From a checkpoint of a small transformer trained on Wikipedia.
Architecture: RMSNorm before each block, rotary positions, no biases in attention or MLP, untied embeddings, normalized queries and keys.
MLP neurons of a small language model. Each row is named by its layer, matrix (gate and up: input weights) and neuron, and shows model dimensions 32-127. Each number is 128 + 32 x the weight over its row's rms, rounded and kept within 0 to 255. Numbers have three digits each. A neuron's up and down rows have the sign that makes its largest values positive.
Before each neuron's rows, "fires on" lists the tokens most often at its 100 highest values on Wikipedia text that the model never trained on. A number after a token or word is its count.

fires on: " |" 40, "p" 20, "op" 12
L5.gate287:154165088151120094128124150105072059131100123173153106133153160154124069105096063173111127159159128111118110135165162114157136088100107121114130093138147116151167134123107120193161112171116103174091194147119181120073130095105146163073115182132093171076121131159183165133095149141129130178
L5.up287:130196131176108076163100111097125123112089147097116141124159129154125092144129157158091079103176179185137119155146103091123147150084089155096178100097129162177152111157111170143151097185084109123114084094153085129109120135176225117166127110083095130122191143123089120119106089125149113116

fires on: " –" 50, "ss" 6, " includ" 6
L5.gate539:129177081155121122171220131113061164129121142060121103086131134119136149101076126129092117191169157125128118108133083114046133087152169087104172120179176131166111155158168112143145166158130149182119144136179193088106122138091162122120145152157167110116142145160106150102168099145138198081
L5.up539:147112109133177175131086142090172196163106121154152137169109120069147136113156110140135137122108148132158075113159128156094164117158107113109196175079183110056141144150126121097157082111153193081169140139111078095104126100159167163172117121127167113120122168120130143125116154080103092162

fires on: "ist" 21, " ar" 17, "er" 11, "ian" 7, "olog" 5
L5.gate478:127167169123139106172127180124157078145116166083159109092150118138108176144073140111122156121054161156132161143170138155159115146154146097133127101197119176114118154093156124081151143095051191093064163138143124142107154168116082150091155125099098078145106111150142069115139177068120130127
L5.up478:125084125151125106160199111168142098143151152109111091125116136156147129110124133123114114126149132148124161068171117117084148152148136120175091123143078087119162084150188121099130129137083126159146128170117167104156084191188131124120151150103162147141059077143116150095179124143064129132

fires on: " " 21, "art" 18, "ol" 17, " in" 8
L6.gate301:148111154133152100132124175147135112086124090143091150169154145067123157139091145143155112090159132170134092102181159166081093091133095164117097095138075108119105123051148122138151081151130100101144109154113178118127065106092136144088161150140137165107113132125170178153113132110153117142
L6.up301:199129162117115151124149101141093132136183136110076114159120053140109133114184110116113133088145122128113144163146139122095144170186085174072067127134141075107115120118176074117169137091100096091117146120118105163140131140140177124124162084148111158114117165160183074122125088155153095114

fires on: " under" 20, "c" 12, "5" 11, " by" 10, "i" 9, "0" 8
L6.gate199:098146153168142134147100229096166129110145173086157154110176094195125147106122144136107101099177138171139120139131118142105096149107159134130121152139068119122115136093171100108194180107164108164194121160092043150175166226136112105148109108075207108153155150162172086074112154137083110126
L6.up199:090171089141147117118176166095086118079174088177143129091135118185173104185124143109164112145146129108173145159076098100133087125180113165105066123096087142156099071196118147212158090127094146125117175107118124139134153125171116125192079101108130114130131150079201119137110123095106156164

fires on: "ity" 20, "y" 17, "ice" 10, "ire" 8, "et" 7, "t" 7
L6.gate12:159125131114081094149113158090148140116166133111096138103098102147119158134116099123127213104090130104101153160105126158148137179136123150135084064117154079126135151101161124095185089144169116155056082119048176139151134120141118182083131099162151132093117120124144161138138088151087117201
L6.up12:130136142161138166121135119089124173077102155155138120087095133062112109183143159080192122125151115144155159079099103049185113121130154136101132106138111041124163118083102124116137158133102096183153140161103196179109161085161129191150143113097080155151163151090170116169126098103089142090

fires on: " |" 100
L6.gate366:153126141149135140124153154177136121122156178153167150098122070130094146138117130102122111118160135137118136145215162153182153126152155099134181091056124119076132147103106133114156140115154110122116169127067149102163122068118086118146184153167155160134083121187167136110096094108145153145
L6.up366:144129090144121142156131159142137082162159145079059171160113129149188109096047146111111132133139119152106140123120105130184188116101116124156106123076196172133151073121103090135087078167149091080084132139094114145125155124108182112118145180059113115121101153131090098167179141166128072151

fires on: " e" 51, "1" 5, "il" 5, "," 4, "one" 4
L6.gate278:137085134099116114129093150101065162042127117132136087206118178113140074114114077136129114085134089179179080122108150151157123145120143082116101136171175150167110166162084147162127201126119132123119059137116178063107091096059106104166084178069130110171126143115134152150139132180088131134
L6.up278:107111156087103136104149128132130108158083173102133129129121117087084095137129050137104136070139087131111147036077123142151128111134180119082095127098086194155115164145145136117114126127086141060090092103100116179126080092131084118173069132096120115069124146134105140127150144156146114104

fires on: " and" 53, " to" 15, "ing" 7, "," 5, "st" 5
L5.gate171:083110111132141090137155093114082163141072183089132145142073161134130174052122176127146138139152178123127086153140121084132097142072156167101090120124164114154120155149123174086079115125105156130102107076148168099207136167195128104064113155146139118100104117104187143173079118131131162147
L5.up171:156136086156117109117120110099107172079104143108157069097046129093097139103133163085142136080096128129105111171207109142100148152167087129145142089147127118166153192090113160106095147105103141140104141082132177134112117119124118108082141192125145122097131099181158081128146142137116121171

fires on: " S" 72, "it" 27
L6.gate576:138163125185109189146158130216102215068136168129163152114093178081179131183143132159129113145114092116147134185117152150147156174091101130173146153152173134120106115120154121121156110118158083105196132098122154068126144134113151168149124119122181147139152116100144137067142148152166136080
L6.up576:148163158101073200076115126123102124138083149131170150165125171129136089092126124122114208144129142110103144206153132090106060078134135133092063170157105137041212150123120138131159112060160113144126159140154165092114171133134109141110098085074128182097116097154081099086163142200203152166

fires on: "," 93, "l" 5
L5.gate172:108095087143149139095098124169131112167119113124185163092037217154096138120144121119138101156127112133127121137106114116158129112093116136193115193117115170118161114188183090132103173169132123141060161126088101052073126105118169145164065151142114120161170098174133121154117168187148126141
L5.up172:181097120164109119114133148113135176139094154128122133067096135180123152106074170113154087124103167077168161114161147119119050112111104155131134104122108130142095167158077185141126090126095086114146152155110117170054089130107115160111141114157128084123109154160133058185200130095197154120

fires on: "\n\n" 72, "\n" 14, "." 7
L5.gate560:111110109146139098135160140114132139125086106138174152174122134181076124171113126064126133126149137105158105105164114160103164102154141171120176160096119103128127157098135159132156109110119117134145173092075115097119078077127174140134159134093103105151152097069150109164120141206106136032
L5.up560:151092102120161132138121170141188082167085111152168139165157196140094151079070122098140105171130165105173138105161172131137086132134117150137078131158159094157182146148176118178143117151138103112096135146160068164063132088141193162119157137119111111169186128136143081080144186131129182037

fires on: "at" 42, "et" 19, "it" 7, "art" 6, "act" 5, "ut" 5
L6.gate507:132096177089109084141124176118049135135094158159133086131126100132086123122112152111121144191092153098104101113120119141145064137086110084091144125049098074129157140183148093184183118185111089118128128106091153087168101161112111171155146106064170095135157111090120181146148124147108160112
L6.up507:140170121165128176109133142117128139080153146119159216148168145128134175092134116094175151110143071186146107182139087073142103150172126149126125109177157177132195073158168134075128031097148181090075195128136133128046121098159174075176142136122115168124162085179160131142139141140172159122

fires on: "ol" 16, "ual" 14, "et" 9, "al" 6, "w" 4, "ic" 4
L5.gate324:142128144128162141166120141062122079101154127152076119134140144086160129144141117058178091135096140146100172153125090101187092122194082137103179124132128087193095111159124081063109073125129165180115100122120111095092093050147134127165125128133167154076098132125117166126116182155136163121
L5.up324:065138124146148102156095108146089195071136112069153101168101193170137194145061170084126154116124127077184097146122055096051135168180124144162104121097112108092109135142139099035064085099088095146139074111124130076140069097122129124149169073141096119119120142162136113178191117170140084090

fires on: " S" 22, "l" 21, "w" 18, " N" 14, ":" 5, "ay" 5
L5.gate16:095093128154136169165177126103158141112136099102091123169140166132098133142148110116069092151101135191164171101161100128038125189112136120175180164153151157135111147117194159084102201130146111118140163126174152142127130126099111172136120101194121095160114123140135082134155119058148131140
L5.up16:117163180075140111107065180153148127124085172166181125114070144116100091155161115118141147082142107096136126141171088148117148162110181148149035199148098174121112089199111091081119188156119122107113134113144107113134150123130091120086155132135158130166036100163163111124093148110156161115

fires on: " under" 59, ":" 14, " over" 11, "er" 4
L5.gate623:117112185154190123131094107147076101174076172117079117107125195160137122174121122120108066117140118128115113124070157080121160196200098106135135157177086139101179131111147119110194125155152080181137161099137141080108193071091082150181154126071087169071121104085094124086094132188123173097
L5.up623:105095106150121123191174118105165161139126129136163168164120138138115132138071091162126121142118068092125154124140099094119154167125089124087091175171129145106156169125139119103209154144129093142130141143137141117088127114133086146115204181147123159108087150075108081094165138102120155139

fires on: "ing" 26, "ome" 14, "y" 10
L6.gate107:090124165118099174119177155097054090140139132133087107189104170120145141122116171128149129089156067175124075100075135127179137116146089157137120120158117169125128101087138121113142085205166089140092153055105150099096149173149103149139120116092137159078159151085120116126147137132164207169
L6.up107:117139169135136119126103184099120165094061121163122132200133145131119178074187118095074117108175178168151120116115148116127068100107150107191138109131097130192131098124143139100154144124117114163195182125118096117131152120168095187128079124129114143122108145168094169106161140127123195158

fires on: "ig" 25, "ill" 14, "ist" 11, "est" 6, "ess" 6, "k" 5
L6.gate381:109142105111054193104164124167088060066199156071169132139150154038100064132057119108149153112135122155141099190168138130124104102083132100139124133117126097139109108122166133126120110073173118065121052147156124090136143165152095123089139110132158122165103172123163150095093156099103123151
L6.up381:103164130137060138141149069149102160062136153108197153088135143134073069146143108167076100089070151160177144089129110132149131151196108088163154082196158166116084106061146097147165084110109143115099152104147076134121129141102108100092102082105136165108102069090155110119102155120140155133

fires on: " n" 28, "n" 17, "t" 14, "ct" 7, "pp" 7
L6.gate517:127091119080151134092112118091134168093140132057149135085126110149122138124091093078170146170067199054120148083175126163097097145085097117126101153140123092109119161138139163087166099143110116079116108128143149069121134084159141144097101194164096125100047099157137154080183142121093098185
L6.up517:160126161112138120164176116202137128090142123145105090234120063114092115083124144150134102086173095130138126159128153118056101122116150123122116097099132143113111114191132107125145067161158164111084126106143177129153098069116109125097131117171158155156171179118138120155138114127164203084

fires on: "st" 35, "ib" 11, "j" 9
L5.gate15:134153107085100086111157159092135143176153120106170102157096082090094135111134095134104223199131101144122100182089143168132132111137107043081143144159162116170106134164105143083160110129175145141147193130055144068114155180157159140099153105106145145149141143147103090131151143123103094159
L5.up15:098119171158135084146150080167129096105152165131141121104145152121112131108187116108094195133104147191100102155159139124091118140143083093102089126118152129154090122154130114215153137130135108157089167138120139082156128164097143137084096035211133149132064129110185144128109160107083120136

fires on: "==" 100
L5.gate47:078143126067145127151142052156127146143123097144065127159110155119162120141171159180200112163048080065102045089091101099154126100081122153111109119138125108196089120130153182052132130145165158169135136135094099112199118161154157119177122116142107118180118061132046156133116141135127113147
L5.up47:081150127114141082093178088144066111076174125178155102136092109079126092113143109150145156078081132105121101153147138156126099166084150169112149170121147071115090135091145142143154176168121187067099154130068120090159121167180120173197117098127125156119133138113083187160096179134098141150

fires on: "all" 20, "en" 9, "ric" 9, "any" 8, "er" 8, "il" 8
L5.gate584:153150134159169086139128110114118146137092199145103112110079149090142112162168165118169092151159162132210058132154114158094177129141146109113201126151070094115137117154114119152090104109160066168103158096149105125126121130138160104026125156121108129124110099123123164118055120142050129155
L5.up584:090176108069092099157165075122093128129128130121183141136142096170194119181064119128158118099163108133204148137080120155166117092126143158141134181174132111095126121136075122166152154109179089120162190149105135141156173169117107186087109151113094113127127092117082129088125114129159110124

fires on: "," 41, "im" 16, "e" 9, "–" 8, "ic" 6
L5.gate257:084113100112107135136166095060046111117096161130129119147028063098090112164089124137129129099114111114076149124102131142112196165125111158157086079198131122117135105157157175130132144085157124155147105080099111120134116143177109101159114131125124123140154155152067097083123111122161076099
L5.up257:101165086201138149129075116092037099123119084077118143143118134093154145127067151117102160053100026108088076113086129154134153119147107108150158147153126177186172138190060125140132126138110127126112131117108155078123143097094092107171088109135167166125153075112116035078160164151110112160

fires on: "ed" 30, "ac" 12, "ent" 10, "en" 10, " In" 6, " of" 4
L6.gate533:085135027132167101130107155118146145149134139072077196141143135122133114105147108129168137087156117123097193163133115113062187123121149167130127142136134115118094119158162115055080132164170130102117113147208113112131185161079197095154096095124139109075141176142149105152089089133096107101
L6.up533:175100071171115093147139190103139203168151136045134127149127203132107121162047135040168177072136097136125161115126123132071084136142189144175106039102128101158129163194137162132165120126166138106114163142138099165117158097139099097140133137144084097077112080098133104106131128133122118123

fires on: "E" 11, "}" 10, "i" 9, "w" 9, "g" 8, "it" 7
L5.gate600:135090140130140121121167106095115197155126111107124127048105110123191181136120125145167156138083102159123176115081105107095126162150158099103150090136121145109167128085075131141181091199151120202123176123103077094142126139127146131058095116114122112120126118146164106109134116147114139098
L5.up600:122135124115122056170191155104147103147107126113150083144174093122099130125122114125119162174127173128128154109127075135205101091136089136137110124151094129137136110056114081143130111094129163174163091101090130127121151117142171140135082138085104151157126135131101102155169111145116227111

fires on: "ing" 19, "ly" 15, "ad" 13, " " 11, "ir" 7, "ge" 5
L6.gate240:080151119131097182080151162148079099121155110120147125092096156143111149088147114097124157130122121108128097128084156203126114097194133086139125172152093122159061144149048113184122105069143121116137170062094200175074124105123106162147073122113120132100141101084149106165102075125131146074
L6.up240:112067120120158143150082122120090151159105134055134169138165144113159157125125119150122121096208116109093163178118147159138145196095178115138133126198112125203169116109080158156121083143115138128121155109168155157149113125168108119142107145125155134074138113152071128108073105156141165164

fires on: " (" 58, "\n\n" 38
L5.gate629:143095141149138115121163164153158104111121108148153131172189177138204139160105150105129148147139105163110114081104164108125129103204106170112173193072067106134126156161104164144178146181165104152080151138123171131121090152153141084149055104100061087135107165086102152143128129134142122136
L5.up629:147124196131119106127142107214095078105092129137157168131106151140106170098186116101121152108118145110135200169150185102131185128115130113136167158087181139119177149087128132131140132171167120119096126209144091109119138076155119127098054110123155177091134124107113163080125162127150139102

fires on: "es" 29, "ile" 12, "ak" 8, "oun" 5, "ore" 5, "gh" 5
L5.gate393:088164098089154092207139161085122062140130145124077103097164102097110165119158093136130141131159165150163153123131072179139115121078140108159146147078132119138159148129127129122129116070099169175145090210091080077084140165152115195128098164176156141140147131112208166179131044111162127142
L5.up393:142178121121189128134109148134144099148164178105165070086171142144129101079160114099141102150159133132108139058098146103161096112117136100084066082156123125105142144117149141173136152161169086143132111132123095157148187148108129123128124081141140122134140163148147094170137155038114086107

fires on: "iel" 21, "eat" 9, "il" 9, "art" 5, "act" 5, "w" 5
L6.gate94:086095178075122138146121110129089104092113111130118067053068176148165205120134197166183145101147158111190117192119116098127072117159142118134136072092090107156115119186125139154182138136145195194126106109106156122095134133149141105119091130124187121132111163146131138086196097121086155144
L6.up94:152194157126155104125154190094138105109131096107196135155182176153161079131106101117198156134174171097135154146122098134141124063120124105128139153104176159115162121155139141107153136074110114077122117102100152180136125177114212125129101109114104140174127145174131161050169088115178148150

fires on: "i" 32, "ct" 9, "f" 7, "it" 6, "ed" 5
L6.gate65:113113103120062142149071101193115100120120162146121084085073125144140135116143195196074143112136152146162197118108093156158107151184151095150141154169123131114141086147189116068103190086097124163048108121123106168146121121099093076102113125069139117165116130141138203155061144142085085106
L6.up65:125125172134153111140105098141106133096105151102184101088123124140120130107151092079071167106130089169099103159109053140140171122087097176085120104100084068051144121135048144106185118128079109104098119131103100088184147139150089164135109133134143154188108147092082101041124106171105130108

fires on: "," 99
L5.gate603:119120173093060114135143165104151100073073161137144100208127111109136139073121132158108169155160122136131095157159108163142094123105124182153151125119174201030136098186134138108145110099133140186186098148161138071113111124115090158104147124135142121145155099105125138126121143158178122109
L5.up603:055120091175168142096143110173114097146136057123150164126105118099114090141160126134138136083127109152118189099186097126134175164161104131072148165115118110129127120169075072092151117101091161148155184109185102138087144140115123152192074152125134131156125123155123087151186185121124102192

fires on: ")" 29, " by" 16, "il" 9, "al" 5, " of" 5
L5.gate444:130112147152184170169137138166127032078125077156139154117176170134154157142124078112103130111167131128078113111117163117129188044173141103091120133114196174145094169108178100116076135183081081123098154097179135168136208094151129089108110159154088175117154100116149182101153166090084125152
L5.up444:130128168166122113140129118098109077142121108150157051085147146137168172108125167161130132173146124144165100118108138106158147174201070160149113117171114105117191142147065132137091096148124114145080140126136157115100204065192071096132085110139131111119132106110144120079096145181051168129

fires on: "it" 17, "ear" 14, "u" 8, "at" 8, "th" 8, "ic" 5
L6.gate425:116165164166096114105128123167126111052148154135192112196174081121160064160107171136187040167066122065166132155106159141106160142148133082173131163129138151119149120105142106089124103114126110096102128111112100131150149117062155040167109146098198099127112151110161144081086136124141119076
L6.up425:075146112131147153109090079142098149142145141116153108117150137119100110167180189047071118137122183069153084137126088106130100107157113145160078140168115160111121099157131118159139092153082140135082069120127163006087134131104111098110102091121148144084130132092161111141136097142211141089

fires on: " in" 28, "m" 13, "z" 8, " States" 7, "–" 6
L5.gate617:131144107135135106129132073084124120128113148119109096119039177165084113111075106141163182157117118134141120149088186117093053166176085122121153189085148136111164120116120176105150148130138120163145111125159135091147134130151096133105159139109184089125115173109139098106156135104141156125
L5.up617:156140074086143169078153171100101132101109147080142109116121141160137124192033077160152058138171140139131138140086145164099103122113139129121178131132173107139098168131121180137125131160091073060134125120124128110114107128134132129184146143148119129078093074116091110129120169099169101107

fires on: "." 70, "ect" 8, "an" 6, "t" 4, ":" 4
L5.gate228:121081101135146188124129150154107064157146097138162111113104068124102157108070104145120112145093104155076107132119116143134077127105104178123156148133145154094069134131184123128151144057173173156151096118109088107194148061126145099136103103161138128100118155102177064103123166148167142168
L5.up228:105160140095119119144102113145114092105150135120178125103115115086129082201160218150141178123139102082135181109121190142110141155193124149124163120109097033090121157110047137163092137139132169209140192111168149143122141097095131101131136132100090166122139127108143136133136127088088147173

fires on: "d" 29, " ad" 29, "i" 23, "c" 4
L5.gate458:163111171155149062118123140093122131093123109180131139121172127124115133087177160164181093095177104147146161197084179153117155059142160121080065125078098141101104144137136106082142175166132143130188140123112097154075207191137138077065141142090140133067155150082112178136126141155094128121
L5.up458:142168104143108121111114105127121109167127094150106141118153108146161102129135102069120146132210061161136103108042114133095120136137101058138142168106114105157197079153061101167130031138151134113095127140134190157093136154147117122110092203118087110135176145104146108073083111139130149174

fires on: " of" 17, "ial" 12, "ual" 11, "ar" 10, "al" 9
L6.gate144:121171187123072113178089136110137121114188112118082189102139132117124096118130121129127159115141158147141137134084094123146112137181117136111153152124110181119160070129102080086097088114136139124132115163185101118131184104093128106185098159153148142103125127110167151071160161172097088072
L6.up144:143169190127084101125132114141131137155132155172101120080120147103154160092148157099132123120184101133139127110129125062100156123207113161135072175158110149155190119157139151032138112100106089105148141114129133108082123129157141125099148173205134197112151133117107129129181156105097106132

fires on: "it" 46, "ig" 9, " ex" 7, "p" 5, "ik" 5, "el" 4
L6.gate248:191168136147146131131130125161085101121107133129130120142113170097139140172082139118138107141134131122102134115104104097136129158202088109131112169125165139121160144095079124094201085109158171139135114136169107015120152131151182153145189140081131084147120126147126130125099136117126109099
L6.up248:151164151154099160103097123151123065103124129173131097113116139103040102090090084142155141087141122142125138110125122139137135160152127064126098150152168155131115176152087125156217099112126140085126128086132114102126112116148120162091112185096093146092142119112109155122178170119188146114

fires on: " and" 42, "d" 13, "ic" 12, " &" 7, "al" 6
L6.gate5:199071099162121113141145161149155109133114139157122167156128071048151115141159128135129149157185164129154075145171204171185132111098143111164095091114083106126169125143118142093123107131159133176173121178139154116161178055105211179075139181169173091097118072156173177123122138140113162147
L6.up5:159156099101105127134128119092194151080145146132126156160134095161142174081134137083132109142121097125152155111088162177102102114114097099098149164044146126123197116090065129065118083197163179169097149089156132119124115094149144135068140160074137141107153166156144107139119154108012093127

fires on: "st" 23, "r" 14, " " 9, "ru" 8, "g" 7
L6.gate307:097188118103138127150191134144087171151102108138151163210151087082158178161188144164142105086133153143089135148106146170160142132115071082150139110134080122135162111174121185109184164137137073099110145151090177121164115215155098137161155120137143096108115091078129128085140128158116130106
L6.up307:054161080134073146127092120194168135060176154095136139093138132149138125153158116114119131150147153115095135162083104139117111130088147162139083076155150111115051148116133144147076119113134136134137056109117174172150179103093127155148203058149151095090098105145122125098102098113101123176

fires on: "ol" 26, " An" 16, " En" 15, " pre" 9, "k" 6, "n" 4
L6.gate518:100130067146144181117168170160145101079093169133164152183169131096113148093108109122109074164125156133130115190137105132055135142130110157132133092147152168120130126110138120104221167118108149149177130093108104127102106087096162129124098116072132076100071095113107094120101157151070147087
L6.up518:101120150149159144132195169191132152114142123138077156130152111090136108068140153157109178147118149118123126143161168073064147130105108147067100087143131175113077140096134097097149086108147122142160042100110096121134102120149113132160159164117163099098087178092171142192141118174125116172

fires on: "l" 29, "pl" 11, "ct" 10, "ell" 9, "sh" 7, "vel" 6
L5.gate188:116122093093134134137117087149105114131127161120141084169103097136066096101123144132130159205120119200172117139187153104061125125142058113147126163094222132141095126164141126103153106151130095150182175196124129118113121074121101105130176127155104112169129143148121149142159165161142135161
L5.up188:135114183136164137115193142079131108113133147136089138127141130140132089124117072152120178122072123147164107129094166103189091138051139166112152121081156149143135158178070070161140114093169061091094157126117105157117187127157127160160148152210150125150114148081098142166090094105121148137

fires on: "y" 27, "ay" 14, "ry" 8, "le" 6, "t" 4
L6.gate117:121119137126139141129186198078151133152121117175184136108095136106137089124127144116082188157107156113158119157202107147150112138137100111098145151150149134103161097165076138137132156199149158084127097128084127159169101126157177190116120114132148137157056161128129153081158089178117100160
L6.up117:164093137124157168162111126061141157089134106199164147120147191155140123118139093110082148168110111079108107126114107079178153119123140140160174110104124134159220153180152125107125183144110138127097048127114114149194126079141147120153134099133100129140142167130138102213075139160161136105

fires on: "ing" 23, "l" 10, "%" 9, "s" 7, "igh" 6, "amp" 6
L6.gate560:114136219177146081111105137116043108183101130145150134182102145086118107117171133135082121122125126137084153153063172165146118099073117098155159181091189068097118114107105119095086139133104172097108178098086146142131138111119140143122107129114088114164188141081123106149119160100143157139
L6.up560:125139171147098124168147142141087131110127073177104156128152090093118157109164170085141135131125124118091173173094113153153148163097088105150143144099155104121130055152082159118131145134121171090106200116123170164151122171144122154127153137205136173111151190156073115083125156138088185131

fires on: " G" 15, " B" 9, " P" 9, " A" 8, " D" 8, " L" 6
L6.gate328:128109112097138163180131096182157088133092220123138154134151161087156135100147094098105111141137125111131157174117148094134114163161142161075111145142124133157129084120140136089157134174093106117135118132170119189058139155171121170126100165087113160094164102129086100066141157173127144096
L6.up328:162109137124087162125151117092120105168105118148072158114148150148152171100192142080098114082115115171143076108145132123171136167126167198102171103145148154125174149103121134205162163136076138087087115101099129102147093178185189164184148124131105128100118108108088084095190130125158154098

fires on: "ed" 21, "en" 8, "et" 8, "at" 6, "ic" 5, "ent" 5
L6.gate249:118114140137160163130114174068132165148228183129112043074140129167191159088125057131166109094175113109101134121062058105120136151134156117140131222164127114102137109182130135135160123118209093070152114104077093152148128125110120126163170171169071152132105100075091133077147102190076168129
L6.up249:140098082124075079088104155106138134168070169075099127128158172096123151136096102082128167103167133093099140140143174163102117128097146165123145066205072180104149130139093144128133109127080118147129127111121101134108112130163147165128133104145062163115104132132132145135065123108117096103

fires on: "." 23, "ig" 23, "-" 18, " En" 18, "c" 6
L6.gate367:146124144142110178156167133152078083122116169134143116106132165101138160161096073071180121119152070105145203110154150088134145082123080145083134114132103166139140124124131196089165132154170168079127139118173086119092131115158112084125087087150050183083096108088164106096141108125134151094
L6.up367:139077105118118225083123127128090111100122065085149094127145119082095070125057131098164102184128164131128102089088126078121126152126117103153105158099122169128098102136164185149126141042162196129113125111117098112109149078154143105147109133137045134106162079108097079084173109113164185149

fires on: " H" 32, " B" 19, " L" 13, " J" 8, " R" 6, " C" 6
L6.gate566:094145142190126099133106097125181067147129219080123181109119183120154153092094163102174176117194101141013148110192136116089147181179106159091136139108100133077150160156173137067166152136134117120185162096128093129121117124133103140119084155126130147101105130158106061175094150170193130088
L6.up566:129101121106126155063132125133128131157141187136095147161083142133083153135187160149134216084174161110114170138159137114092134085080117123124101163172128122105136132147164112113129176163064098084172114134107111155173095116097173099118088133149153176141168099099091103148096141159116120102

fires on: "y" 19, "ent" 17, "ist" 15, "et" 7, "1" 6, "00" 5
L5.gate426:126103144135132100087159091128137098133162161103154131161157174155130154193128204115108198075126053146129172104093124121106178129148143168189101078181092184099102213143128119116176108153134152142161078160083150087167085133089166224175163122118161100167098122190111159161124095121121127137
L5.up426:195139110145101090143176092117169183103137140146124036141096146108133135163141157098100149163135136154177168057144100081187193179127100124106169119094144152092101156074123164154181147154098144181116106163164103119158100099109094136171156186126109125089124115166106185092152093161103190157

fires on: "it" 50, "et" 30
L5.gate515:119133109127080138160109173162138181124171076162134169123206120183077161196116148118101148111126191137126097131129139120134119150115086108094059106074113079090131169082168099089166067124120128129132088134159065048144208138172126149141150100082168144192113129134177127170192121110124155101
L5.up515:153177106139071102187185128160124149195148129117139193141166132098080067147159177130135185181140169114126150126151081153144140087108122054149123099119145094080152133081131122077110125114151164157168075122114096048190156129146117101153161091067150134133135129081102143099152039113136159194

fires on: "n" 54, " " 13, "pl" 10, "l" 5
L5.gate634:157107154108171091092108160159091153159118116144156136148109115143150154159096084143095140165140125111161123099157182138187146103161075183131065139083122166137140128209132117141160134114137089139104148108136147122127108120056133125155135105158103128169138065132118147094085161150155128102
L5.up634:138180180122120058138095139099135085108186116084119165124170120138128081096145177125071119129138127146113139126130077118134104091071144165080079053143180136156125119140126121136180158045127088120168108135125146112115134190154098155115118123136167058107089105123127169158165110095164114110

fires on: "," 24, " and" 18, "gh" 7, "ag" 7, "ug" 7, "d" 7
L5.gate678:098208117130119094125173064116158153111163143096169170154143073173092105157176132120108130120161159098076128149118161160101114111077116086185135074160115186148124156127111156124026103144134133146181153162148135061075165153114125093121086169190143110109079145176177124116129116142104143088
L5.up678:111187124154103093111124044087130101093121152154129170129104167193128118125148107086091120067109133125141098175147137173093143164100104087097138100077102166121122137124105149114074094102118160135140187146093099089082147119123133071106114171132088082190130141171134088098174070116092124172

fires on: " not" 23, "t" 18, "y" 13, " is" 9, "n" 4
L6.gate162:122125108116133059099114141145140137128139077162125134126094140119081089135092164116110188164131123105103111076086107106121118132095084168203098077132099077080148142126141126154115095117131106095080069125131174104121118113110140135084106147174085140164083071144106209144102116131098146145
L6.up162:130147108125110150144148154128176154118096065157106120149162084062099087138112123140174063147090189045115183112166091084088121148140101148131111093054087154168124068142162127114087083105139133096120201136127094144108147098124153173107110122142132139206113147148102166122213189147143130072

fires on: "it" 24, "ist" 9, "ig" 7, " by" 6, "ac" 5
L6.gate145:118168082104113136118187109152123121069132130124137113122167104087094088094132181126132150082117111122170082083140073166125155131106074099105164149086167151136120037100101072132174099149129078149123173143120141164061134152087165165123129125132149136073120168095152163154174084117111141152
L6.up145:156114094157104095099152111172112124166094155066106163134106060122105118138140159149114136116122158169111128115120132138185157149145088121132082052175129232125181158169167076139138106199135095100113121163124099108153169170118106136087104096105159127130103123131170140113101063121115100151

fires on: "l" 54, "ol" 31, "t" 7
L5.gate59:113099071156117112134127132130130124114127101169110084118108128126101161156098122149128088151123139111127145217113148129082073139153124104168116170113050146074097118143160195092108126140081086152122126142138124107135119080093173214098123114166164157070076144118137153155164167120134132175
L5.up59:195123191151097107121091157148089121123119173112147149147139124076071167125116147074134101148107155080135113118079108076077116168169096140077102118104133118110165124145153151086139178086113118088117184105165144115092121125103141205117145167114110132133091117114130066146151083217123146115

fires on: ":" 68, " of" 20, "ely" 4
L6.gate14:146138066124071220107111113149118079129151112112091078127138105114102108117092170208114147121124081112186129143144157148100078133124119092150126096152138156072157168110130187139078139174156102091167110166200123097126123133165128102127119080147083100092151147124172126112143121119098153089
L6.up14:187149197128163093150089124124140139139062168151167154145123128087099146153106157101140198082101077165107096167112118101074095177175101100117127138142145096100142132138096126173180157123142104158180133084174076146129167097103103150155086167119166109126077182155098158126134163118113153108

fires on: "eng" 35, "w" 31, "g" 14, "il" 4, "gh" 4
L5.gate680:082112130108124126129162135132126134153138136164138106125163102126077119145145117129184129111149175181168096156131154104085155118152081115097157133096117091148082178073161169113127232146137110201109173168143132131081168103092112074109125171203132115079080131117164154127151070152082116106
L5.up680:143114125101143115149150143114139099153149207133163132120152124094136115124131097100193126112106082129100148156150095132074149139151080096168184174103111110162164114141151158127157094088148113141076085145179093167213117144117123112136070130115175090173145125210131151109161056143128109122